From a checkpoint of a small transformer trained on Wikipedia.
Size: 14 layers, width 256, 2 heads of 128, MLP 1024 GELU, vocabulary 2048, 11.6M parameters.
Architecture: LayerNorm before each block, rotary positions, biases, tied embeddings, attention and MLP in parallel.
Training: a variant of Muon for these matrices, 183M tokens, 11158 steps.
MLP neurons of a small language model. Each row is named by its layer, matrix (down: output weights) and neuron, and shows model dimensions 0-127. Each number is 500 + 25 x the weight over its row's rms, rounded and kept within 0 to 999. Numbers have three digits each.
A block is one neuron, or neurons of one layer that tend to fire together. After each block is what it responds to, as a language model described it from the Wikipedia text at the highest values.

L6.down235:500516549445468543548466481460533523505548546490521508524508493520460518492511536503467502524470459476446540493495533501458485506479451533482532513498493503488517526514481545545497522528522501488504492529539509500489517483483480508534472489479486471473494456524490526486502512480498523511509542509558450471477440496521513511488528517481511488506473497491513502489480493485484496487488
Responds to: Word continuations, heading markers

L2.down72:506491483512508494530487528473533517503488463514522499491482535504453500589493504534524514476475469483505520527495505478510523476489469476482488510518459495501523471508506519490516518460507501502508461473518509504521542501509478504468500469518495522502479508480471501534485475548502524514501544547498505489485492521472465513463454504515537478471522519525514473520549483508468490517493
L2.down180:467448488528451508530479504481516465508471520468476488503500512481502510511465491464484477447509522518495529479482512506546552538506543508524491503487521493475529448501483511483524519566490486524502522488500521520439459513539479526489516518499500480501482519558498511514533521544507502426522545511558455488481510493486469494542535490492475499506486485461469507508551530527467510510494
L2.down376:515444520486482533499518474496483506570479486525477510528532480500515474525468494481535508485539491523473497494522531540509522506486505505508532518553483446528490483546469483517468514529512495495499499497465511538454507495506471479514522513490473510481509488452516459531453504520490502485514481522518493471503534530504501492487474493506542516487491460483489501520496512482497464492489
L2.down714:494499519476464503535481533529505500504513475499509493551511488513514504495493498503438527472448525523498523493477489477528554507527493492478538520459481480448542499518511504483509510520506496492470537525541498501495571518485470475502508456500502519493529505526470463503478529513487499472480521505519503479505539519490502520473524528514498498495568529485537461493498487514519509490489
L2.down776:490469505501482548513476522504481495492481512515461490499511517441508498494501509528532473450532472522476530473496494489506498501514496514500518490525527494539493532511485464480553496552547465498488513520537558517480545510436535515545546499520529487469460443514493498508449446462523515485503494515544516494491485478537484499483494493492467448553525525457520512524504515497516483491464
L2.down793:476471471465469519544512505515493464527502521517462533516497494517492496527510532525510550491421546457488538514486535512546519511488493498497527489496498491486507437515477488456498513523510468518524464478489460533478446512513508510517529480493473491500475506457486527510493481464527492479471475533519511487498522526433468500527476484510517473495471480509492467536500499486530471516462
L2.down837:539484503471446545449491452499487494501496507490500466515481511493458504537478533491474496499500527496461500465506533529472516480479519493501511489552509534505553483519488509487490507503500506509536515495455485506534570507507482566495540567513519492507488476476497503561513521490487518522490510508533510454505535504478498514499486547525524455452523498500522490513550511510473516534499
L2.down974:533492539462477551536465519474511479551479542512499529531539488494528506535452516480510498523512505552484499466488481509506528484508502535525529515508545515528507498495529526489481503500504467494474488513541493514516549521490505557518563496548520501451504487492456472500454454454512477516502519511515531461505473474525488470516488520509525449541515504500479534535538500507500520536448
Responds to: Paragraph-ending line breaks

L6.down360:490487559458520500502531468523517482539476502526525514461519460497495484529439511519515503504478475505550517455471490502499464498465483475528483549536486493504507449511485504513488494536489531485535484520519491503503471464521494558568546538520507485493518461541503512499485499483533523488465507443507526505508493461519550499486482534533512480508475528465540440518495514495460460501497
Responds to: Mid-word subword fragments

L2.down89:494535482474476532527507484494513467499482479505491488536484532525500464504486481463484529554532498512527457495549478500478546511485537509497516522477520509502504489468533472475494544484518459529528504524564533498492507521524505507487490522524541501503529470484525500527489520487511508490501501510537487502504539462498526526550484436514504510486514499507504493490484532492521464504467
L2.down190:494539504551489505550513502506519505524501476520516498478529477515532474499510530472511498475498546465475484535503497485464461524491453558486501520501484519529514506492453464538514514465485479478511505503477556507479517512496514483520485512495486468523523490497465548538531461473526516515454506539512434479501527495488486501492477478462500519473456454492521529528524530510571495513497
L2.down362:462489540519448531537513541485489506494493527495533479507463523443519501522507533530453522480490494480486473496484472463504467503499525512480532511504471450499457525514480479499490485538522515497490511481520537490500557492470510481492520532473485511520488485449497529487494496466533499511466510471487523504469493474534502516538494500473478526487468455481451558503508546546511476498483
L2.down387:474529470533479492519513497516509519484501533487521526548529513497482503512520505509511489455458487484491505502511537454443521500513533540477511506477472499484506540476482544513544474479530533498504507505517507506494542491542505490498494473488549485525552521464526553503495453495465542549488495488466473511487511443507512496526478531493466450499536482472477522549458502505547521487528
L2.down414:523486506506460518483491468490461451499497497490490491486493493523518482486502469522522540453479500497488466529460520480513545549512497477532526506449528509527509523547468506473510527475479493461501462439513521487463571487495491501511462514533522537485539475509516473523487464513515516508477467521477518442484500465523498514504476465501466484495531526485521536526456488516479529528523
L2.down537:523512502498497528516513509515510554516451489497496539501462481465538507454503483484547502510547527483488492514500444465507523516507527504488456485452516523535463576517509483469505463488470477494504450461550497475518472496458515474517479504500547524483531478514521472556506457526502508505509489515522527524498478474471520435493472519483496499493485508455566518493496488486548485505529
L2.down711:465526506497440475468526498462481513508466550468502514451519463494491504514487502541527489545510517521482494509502495511471505469508534474445485531492489537562567508524486498507511534488495509476501536482492507512474482500501502528490537501489529493469479519515502500522509497506542528503492477521485516477557499460551516462510544469513461494518548471528493489513516463507470497539499
L2.down905:490526505469510524514480506518477498489471503503487471487517489508484498542514508469558551490461502487480493521482475536478507504472496529500525463530493526527520501507523510468473488527550513478476500477498485491529499559496471477515521518523484498469560517491519486529483528473517512499495447509525501463457515491464478506482506520492502530498522502495518496558507504510472500520534
Responds to: Wikipedia heading markers

L6.down428:564543449539497534539536463509484521477494536555505517508511449511488530543502494479477508458511464506505513505505488486500508490525507476558488494514482491493492531478481458491511519479510511459543490518496536509521529476507515499524446469414503470519539508486494457508513475495479523539464488535502497547482511542505518498480518438520497541493507508458500484534506517562522482484497
Responds to: Mid-word subword fragments

L11.down215:470489526495508492491482505477503502545491490538530477503512501477533488511538461542566517496468518533552490494519476516498519527500487460504522549490528526528522528513515532516486493507498519499484471499536505471504557551518506515503499481484466491511522515455468522533492507476483508526460520484497486509532478510454510500517501552476488534516532522500497549498513457500494493483517
L11.down303:515478525478458498523489505512487512494452471518551513538457503492485503494447501467498498504489516523538524514488530451498503529503506477478508477480510470498469508479492477528499454495513479514456487523539490548521485505503566460463524518509498499550489494524499471525503490530518480503527523515500493454514457506495482457491461527466506532512507532507484532462486531487524539462495
L11.down349:508517503528491500527505488520487492506496446518501500489519490506470494567473543489506494497458567531452491517472519501482555503470479486509495501446508468545509509547546497537470478534506517440522490556497471515469521510507514499501481486489489472497530454480491479488467488514474505493500553501516500477504486512472473515494503528464464528512479485535520526500481525485475489478463
L11.down436:499461488484496500485504479521503512497528483499501476484481502506486501516541525475490517450520512507544504506509549472493494549534496515546502483479523471480465483514489479527478487471511518527510500487488543496505382544474514535533526505468524516498480470461511515443511464477546484527484472491466529483474463491469513541533475490529511521542500470484518525537456532541502485516496
L11.down597:540495510498545485497496490526506471486540472482492475450497499450479486475542466443452533514521480493576518523532515499520488497534464480486467519508475442480505506513462516510547447520483461462492499486523496494470423486507491477521460500484526541520483493455515520482485471439468448487471494484500517526502504519536485511512492503491541472515518495496548461486512495544504453475488
L11.down697:487511494444537482501512487520511518481451490488487466510526502495479454528517531524463488469501518526490510449466536501541492499471538501506470466516540493474439540504523514523530466457461461497507488535505488539500505519491511501473507482561482497533543505445540504450478476521475507496483518477463531537496494487482478526520510485487509496485525491542481510485502495502478519505523
L11.down859:494512489505522472472453505535531494524521503521482494487489512478501443550507494510510493494552495528552520512522487498505515507469475517543483452499518541503528532512493483502509502527490514505504516481526489534505456498504483486488475454510483490480464481497520535492451507452496507493488518509514508496461440524512465477480554508490533515487535488469491469511466497511495543479516
L11.down964:475503495511457490500520538477533514533495516482494459544488474514500529502487515515543509465480464489497491479514529496529460524524457490526475477496454521461518560520515538535519458484515501480486513518535489491516459468494507490511524476501541472514489468506504525479473484507496539508519535484504518502492468485496505456492526523528485491517458468505484493529463497510491484496440
Responds to: Word-initial "an" token

L2.down17:534483556514542512489489495494467492474510481472470523491530480523462493514505543490500458489502517527467489492520513460461499518504471472492524477504499481503524505517462514527525492457494543455516495505447491487506545493555486532494501526524492547501488524484476517536490512521489497474466548504499500493549487477511478525530502492518482499475490548534487515505536513519515518477513
L2.down246:502493469484489482491501507518487497539483488511505542505478515557521505461501452472552493498516518529529486504541500497517516523496510482481494503495470510500485477515515502544524495514511506468437530541526556476545522514546542501512537518496557519531501472491519455504485517492528516521520494447483449501510481488549489509517515502488535516500480482500470532457496496520486514502552
L2.down250:462493527507486459486566529488470486506527459543512510492537462485525477532451466490474526510499524463518489482511456572539477533503480477475499480506488523476459480501506540502519538534449457484512516510513519518527426479490526468455511524550513491478483479457516484553505445474473520549511518502449473514514509523496524471490476496488496521485500493472520541459479518463480492503517
L2.down508:561498466514516491466523515493499528482461507519510510502490558484516495505475534449521530482462537458477475518539517496523453467506514465466541514487503489453523470511464513481544489464513526514486507520454524534514504494516513524493544503506532547499558522494460451530483485508492479532521533505491483500537496486493497486456503521492472514442502523529466519478516488500526475476520
L2.down686:527498495504484506500454517467503493500498509516478547428514441524501523476481517466484528479514531471464454544516494477537518453534516485522513462487536489476500482556471535507501490504485528466498513525488538513496515509488470499502497526518512509519481509471486447502492507499524478519466502535541518524495488533528540497452541534426484500499503523489482476508481510476530483509544
L2.down753:473502515472489481500494552528505480497485502501449498518456516494542496476512503517512531510513533528502422496477484506523481467490477492567508503474509517508502516504475462482513519476493544534477465509500464454492535516488491542481494484533459461477569544472477541534517527517508451533518465505499484503479508475508506495546472485493517477482475477513487499513508528489495554539530
L2.down885:527499498504537480480542526481488486570479503489516512482519499494526468494490511483522516525488488487523499474478506535509481489492504576537484493534529500500517474497444504488540489511517549487526473506451463519518531469494484502494504486544467464526505492490494432540525504563518454505480470493517575482517469518477506463502491475504539453474563550520493464493512531494510493479551
L2.down1011:486525499498492501467489450516495512493505558512491486481494469546539495488461478542527512537512478504507513486503495483497464506491473497502485518465542478508534458532478527435499518524494513479496462525490495483503540490464498515491502482512502517486517458521508511483492520491500505481542511451496546502547536496433492531533523536475525469488456499531490523477516482552489477509532
Responds to: Mid-word subword fragments

L2.down188:493546527477505465516502539499480498507461518508513532454501476445517472495542471506474569479532505494546513516510514510540505483565479535494500449500485483498476546557483468501464487493502499502472505511517471496505505484506438524518472489456461478523482533503535509479487492499470486515481539531469489498469537519489514531541468509473506553504526489482490501494508476526491542497507
L2.down267:470500501476492474531484492490490484493496468503486537509491509532526493440516481503488479516518496520533518483474479542483472553452497505546441497509506504504477532495504482486469560533493494477539490468494502473507526482517485485489490480449490483523486456513551542469462508527502489507550471456502519512495524532515480508514503519521540486464555526495546500491497458501494491495519
L2.down294:510505514469521480478487517534463478518466460482506485525499478487483523527556485494451494510531494490528512459484517487507519524472479471498496501563486502499465467506472496484482506494499555459487489471509508542450483494464493498487563510510498523440475508541502529476466488518487519537486429504509513428515506497488488471514513513488481489492504494479488524538491481494457480472473
L2.down344:507483525506510490474483502528479502499480515464515449514465528487500504503486539496455552469516508502552492480494518539529476514514484548468524505551551497525511496447479510497486485450486520485475493527499489528482553514486508530462528485462506482477497526506532459556457520498470506527480490530517503475502535472516477462513537485469516525493527535486461519470504497521498537511513
L2.down629:537552512486484507498533476462443501495498508497502486488539497497523532538496516519489465496485507543467510441487497528457470525464469481494492487503517495541505512494511482496473492494474500502536477488504468478467518459529547554487481549468505484504515493500524482480494526479474528511516476486513510530534530498482492479508471571539544501505488510482526529454510458504490526484483
L2.down745:510504506441523497520479524491508515481479499531500520532495500480501506522488473537497523505480540535542477526498507508513516503483494485482522482514486522520527549523499471467505535509484501515501496487505520481503418512530486467473471502477518485466505516483547469491511513468496526549512466527522483504501507506480512535488504487523509489539457521562568493541491489486486499517479
L2.down830:445550543497490497566518478489452498525517467478483514493474562480474520521503511513507525440474518448479534435484478509461506504466467505491512518502474508514495488458517494455563494543473488505496527492534486483472491485452497510516547490502504488529519499511530518471513467503534513493482486511487516512490480528459446532542464518495451494462499499493480481532510536486521464497492
L2.down986:505500504501487467465544498488508487532493540487517490503528545532487515498496524528505502499548545487500546490540478520475481508463478515509540510527516534510504478478494475536467522498488544481505484475488478508448515459486500511481475512490437510477461519523501535484524502498531468531515495481487520518526522506493514473487438554506495488503540513489496513519467441562473477492531
Responds to: Main verb after subject

L2.down222:500509471487503471503500472492517550506517479521497470510496494493538453471481510501481491515494508492451519530519522520501496488497469502463514498504478469470529521496470508486471485477467527495543532507550535490502493498501494533506473476461533518489488496510513523516462494525511514485486524509457541505501457512512531543511494488512501435532508493473490535514575510494452472490511
L2.down262:474495505530453457517489495503557491491522482564539489455458508493511491497508536471551511491505480522537502519467481493438501490510471498502513504540531473484543521491505525502484505502484475507457507507503488519455505476493476531526483518522492550532484497469511445533474524495523509479517488505447490472522537496489488483499472506460500472505514500518504460504513527537535497501504
L2.down675:454494547475507495496527544498505510511522513515503529469499473471514459497482496459443491449515495521503502501459485522511458493522501504433530458452513465493509568502506513495489461519500534499528491511453501489519549491484516518463497452493472485505524449500513494465489511497542454469493500539492487480520496483496506521499501507543520501508522527466497520484517515488504462507520
L2.down821:485515444474522492499486467495479555509501505520525530481536508485508517526490463484488469464482471498484498485536467499490530483462504510490495514463540493510471480495492522470521491529541518514530478483516507519487550532487487488559500485507480534510477521483491497471474488510501480469498509494520490500502488489485470489482517470508505528528505508487482464515533506564460493480494
L2.down869:507507505479446518492534463485522540497498505458482495485522494522478532502485530512521529516483500491530509493487507541525526544491480455493505453509472498491519481503514503489520490523452534468499492512556522456506507494513504449539461500485498493505515540490506478498522487523510484568555514540456464558533503496485511479495445492508503456484455519458485532528478499510528508509521
L2.down898:471529467479475487479513476518499479531536471462513536471528554487488456456510482473501407504534504497505500528491473483458490494504457501519497490513455469452511511498493532527458522499492489480491513520473462527468502470473506521479512509482488513487538495501510521517497528478513514505507534506487555521480494510486512493515493489542523482538507491504477480506493487526513510477525
L2.down921:518490492469467482481514519491526518515480504508493506491487505511507487520488494523509473466560480491495519504468517524505513522478502543504514561482516496492527505465558488481547507465493510479514499534515533498477579495494492533516540531474527518480453484502516510511472497505478573525500514571521508531519489473498507455494512534513529518481493461472488496499510488460449514486527
L2.down923:473513478492491474483474447520453509522503498522500502507497496493554469463496507456497468483502536511536467549511469503501546453488502472506516440506500503539468524490495514468508485535489476461515513529530515494485538464479496523515504538509509466503504492515504484488505503478482498476526533499531464454492489524525488466469497491497556516544497483456501531473522534495454470524518
Responds to: Start of multi-token names

L11.down5:514487476547519490510543489500508498518488499439492514501491498491514485518513471489527546505503478445533468538483484509500491473489492511491482488478557511526502522521502509500470565484489481499479490508506578496512534504496523506508492494473461529507523499483498489483494462502498462481480497498502496513486488528533512493441530486477526535478536473468476506471511492516526512496500
L11.down209:457511469490500473498484452518511498505510524466509512485482491501504525512498489495556497495495512480480485531491495479527516379508485507433471515483523499503470514504499488467426531489514469479486494482542492438530567525486432509515494488531478481517511480490513500477485482505527523490460512524515504466474486508497498510488514528500506499498520471512543474494495484490516529497503
L11.down297:507490469515523515504486565495487522520521521542544528497505501502502500547520469496503513480472493503471460505492470461457469461495486522483464448501520534553493522493507518503499503506513501466510501512519514524492468520475498512518455474482499514463489522493518482516452473505496500531498565540515494486512527485482522477497530488523435505508487532526472496519509480540505479491558
L11.down327:509499488508476505462522510502506483455494520524480466482501499492453481477500476499491524542475465443518520504489516479546519481523502477481475525464548477490513521438522511514485524515528511453522469494531480518520495565475472486500495512506494500474508506477515540456504440547502521480538515477484492532508483485500476502511498507525528518536484500491507500485511461514465532478495
L11.down708:464482512508507494484518462476502490522489517499504518480506514523498515457532553490519465514509520498501492511477484444558559431514504464492504500523518525541496465497514512497465523509513489470487484476477459462499554482499483496513548491533518505508499516458498520462497514513513515524555511511478477444518490533526517515496505469479480510439490513477477475524513510497495493489478
L11.down738:493500502530556502474529462482497496532505466470519498508445500473505512508526528501552524493493505511472463510513511477504535449486510512478503497493467518532507477468475486536472519499443535529547503524516499528470602499507550517505478462502469480477490477502526455516481521462472503487506460531507454501503511485506496459556529454483540557463509536481478519478507512489506539468493
L11.down869:435511524475499511457490468470499488513498528535500546493523484513459461514483447460534493462500513530475472494545517513509513461483500509482484520516454500517517473493505481490462507479534505453471467479492528479449606487480487507484540540499483514476473497497516480520545471505448497538491521489469500490477485504527536492511521498512470508538528468524541473506540443496487502533534
L11.down902:508484515518498449444475488470519507511506523482493485514498533524541511481514523531549510482512503463506530516482501512507489447524466456468486531548469482501498506464484504475460474484439455480515464519525516492474578519505535528497509474514466516467536506497494493434478493476520485493492493509521492538506487495496510500532473488475487490498496523502461484499526498531513491497541
Responds to: Main verb after subject

L11.down43:446543510500457547500543452502518497515525494504497518501497533475475484499501493547524509553550467508474502495488466508489527532470537484488498519485501509495481457507489509543530471518480504492494493490526485526500550490482454514512528488537480519479484443510513433497499476509496519494515538523501513492461517495551503521529479521535540461493496512489497495495468544499490500466504
L11.down139:467512481491506541480514441520508509499502492502488474511498501554525476520546525528509521506490497458467509464483459552516489541498510517449508449518473491471537511496469462505536532465460509497514522511526538504516528497545512482529516553510520475495512479501535490468536468494522541467529477508502544579485536516545539502471520511550471503457527482544492495511511489510474472509471
L11.down228:485515474470540492493487473485503495442515498485511455441501520499494479461522488515529483520537484495484493449481513520494445508459510532479522542506541507463504543466518534517507510540501459501478507515510516487537527470540521483468469478527499513489527502521521529466476486483524541506488511512537524499498472525540519486504498511478533507487494489505499530458466470514461543495507
L11.down352:489540482472489485501485517429536567470484500553542483491504525476513512518512522480537491499523490462507512571483502499504473463511483500515488538485525496521477503511480525533456476507479514483567510492507500501495553500469513474509512499480497505474493493530481495482481539499499550474491508503475513477519491475549484458434529549484497500526519523497494524511516500498501528457501
L11.down406:535516464516519500522522547506508523482557525499504517484448524532489480494513512482491473487535511502481498547495530506549557451562492484518475528504481544553469505481530537496484531491496471498526482493502472468496510482475482493524518449555450506450534487467517482502469529482508509496468480522461478490506506487496510499525462471458511519453482520506468495543510517464495516544454
L11.down560:468512510523489496523492491477498543504537503563529530504506530489486483491492558517536496504505467546478536493463517507507452528492478486527476488469518507515502508465513532495513493522505520480484493506479532510497527517463509524456467524525505501490467490572496494495441496484520522489527501490523506489523511480539515506486498506517499494491473474509482464524486525506512478496524
L11.down759:499489510543513493518446471490541498490516530503494447515524515496475517480499562505527483452485496487490491478479471464479556505492481483530482517509471478492510480505508492507490492539475494510506530524504521484527506465470509515513476509455458472495513514479469497460487459509486509500467510526482462502454520521563491509500541487562468483523495523425483519502511500472523464503496
L11.down900:479490529489486535514465468495537470508467512507530489504532513509497473505510490523565478514489529496517478534500513478490523524538451514525539483539486484511510505538494488509515467523498492517537523482541497497463528487493513505489513468469444454467466450455490477524505455534479474495503508515482559520487511493552515486504524509532494452520537524491521492498497493516491471494515
Responds to: Mid-name punctuation joiners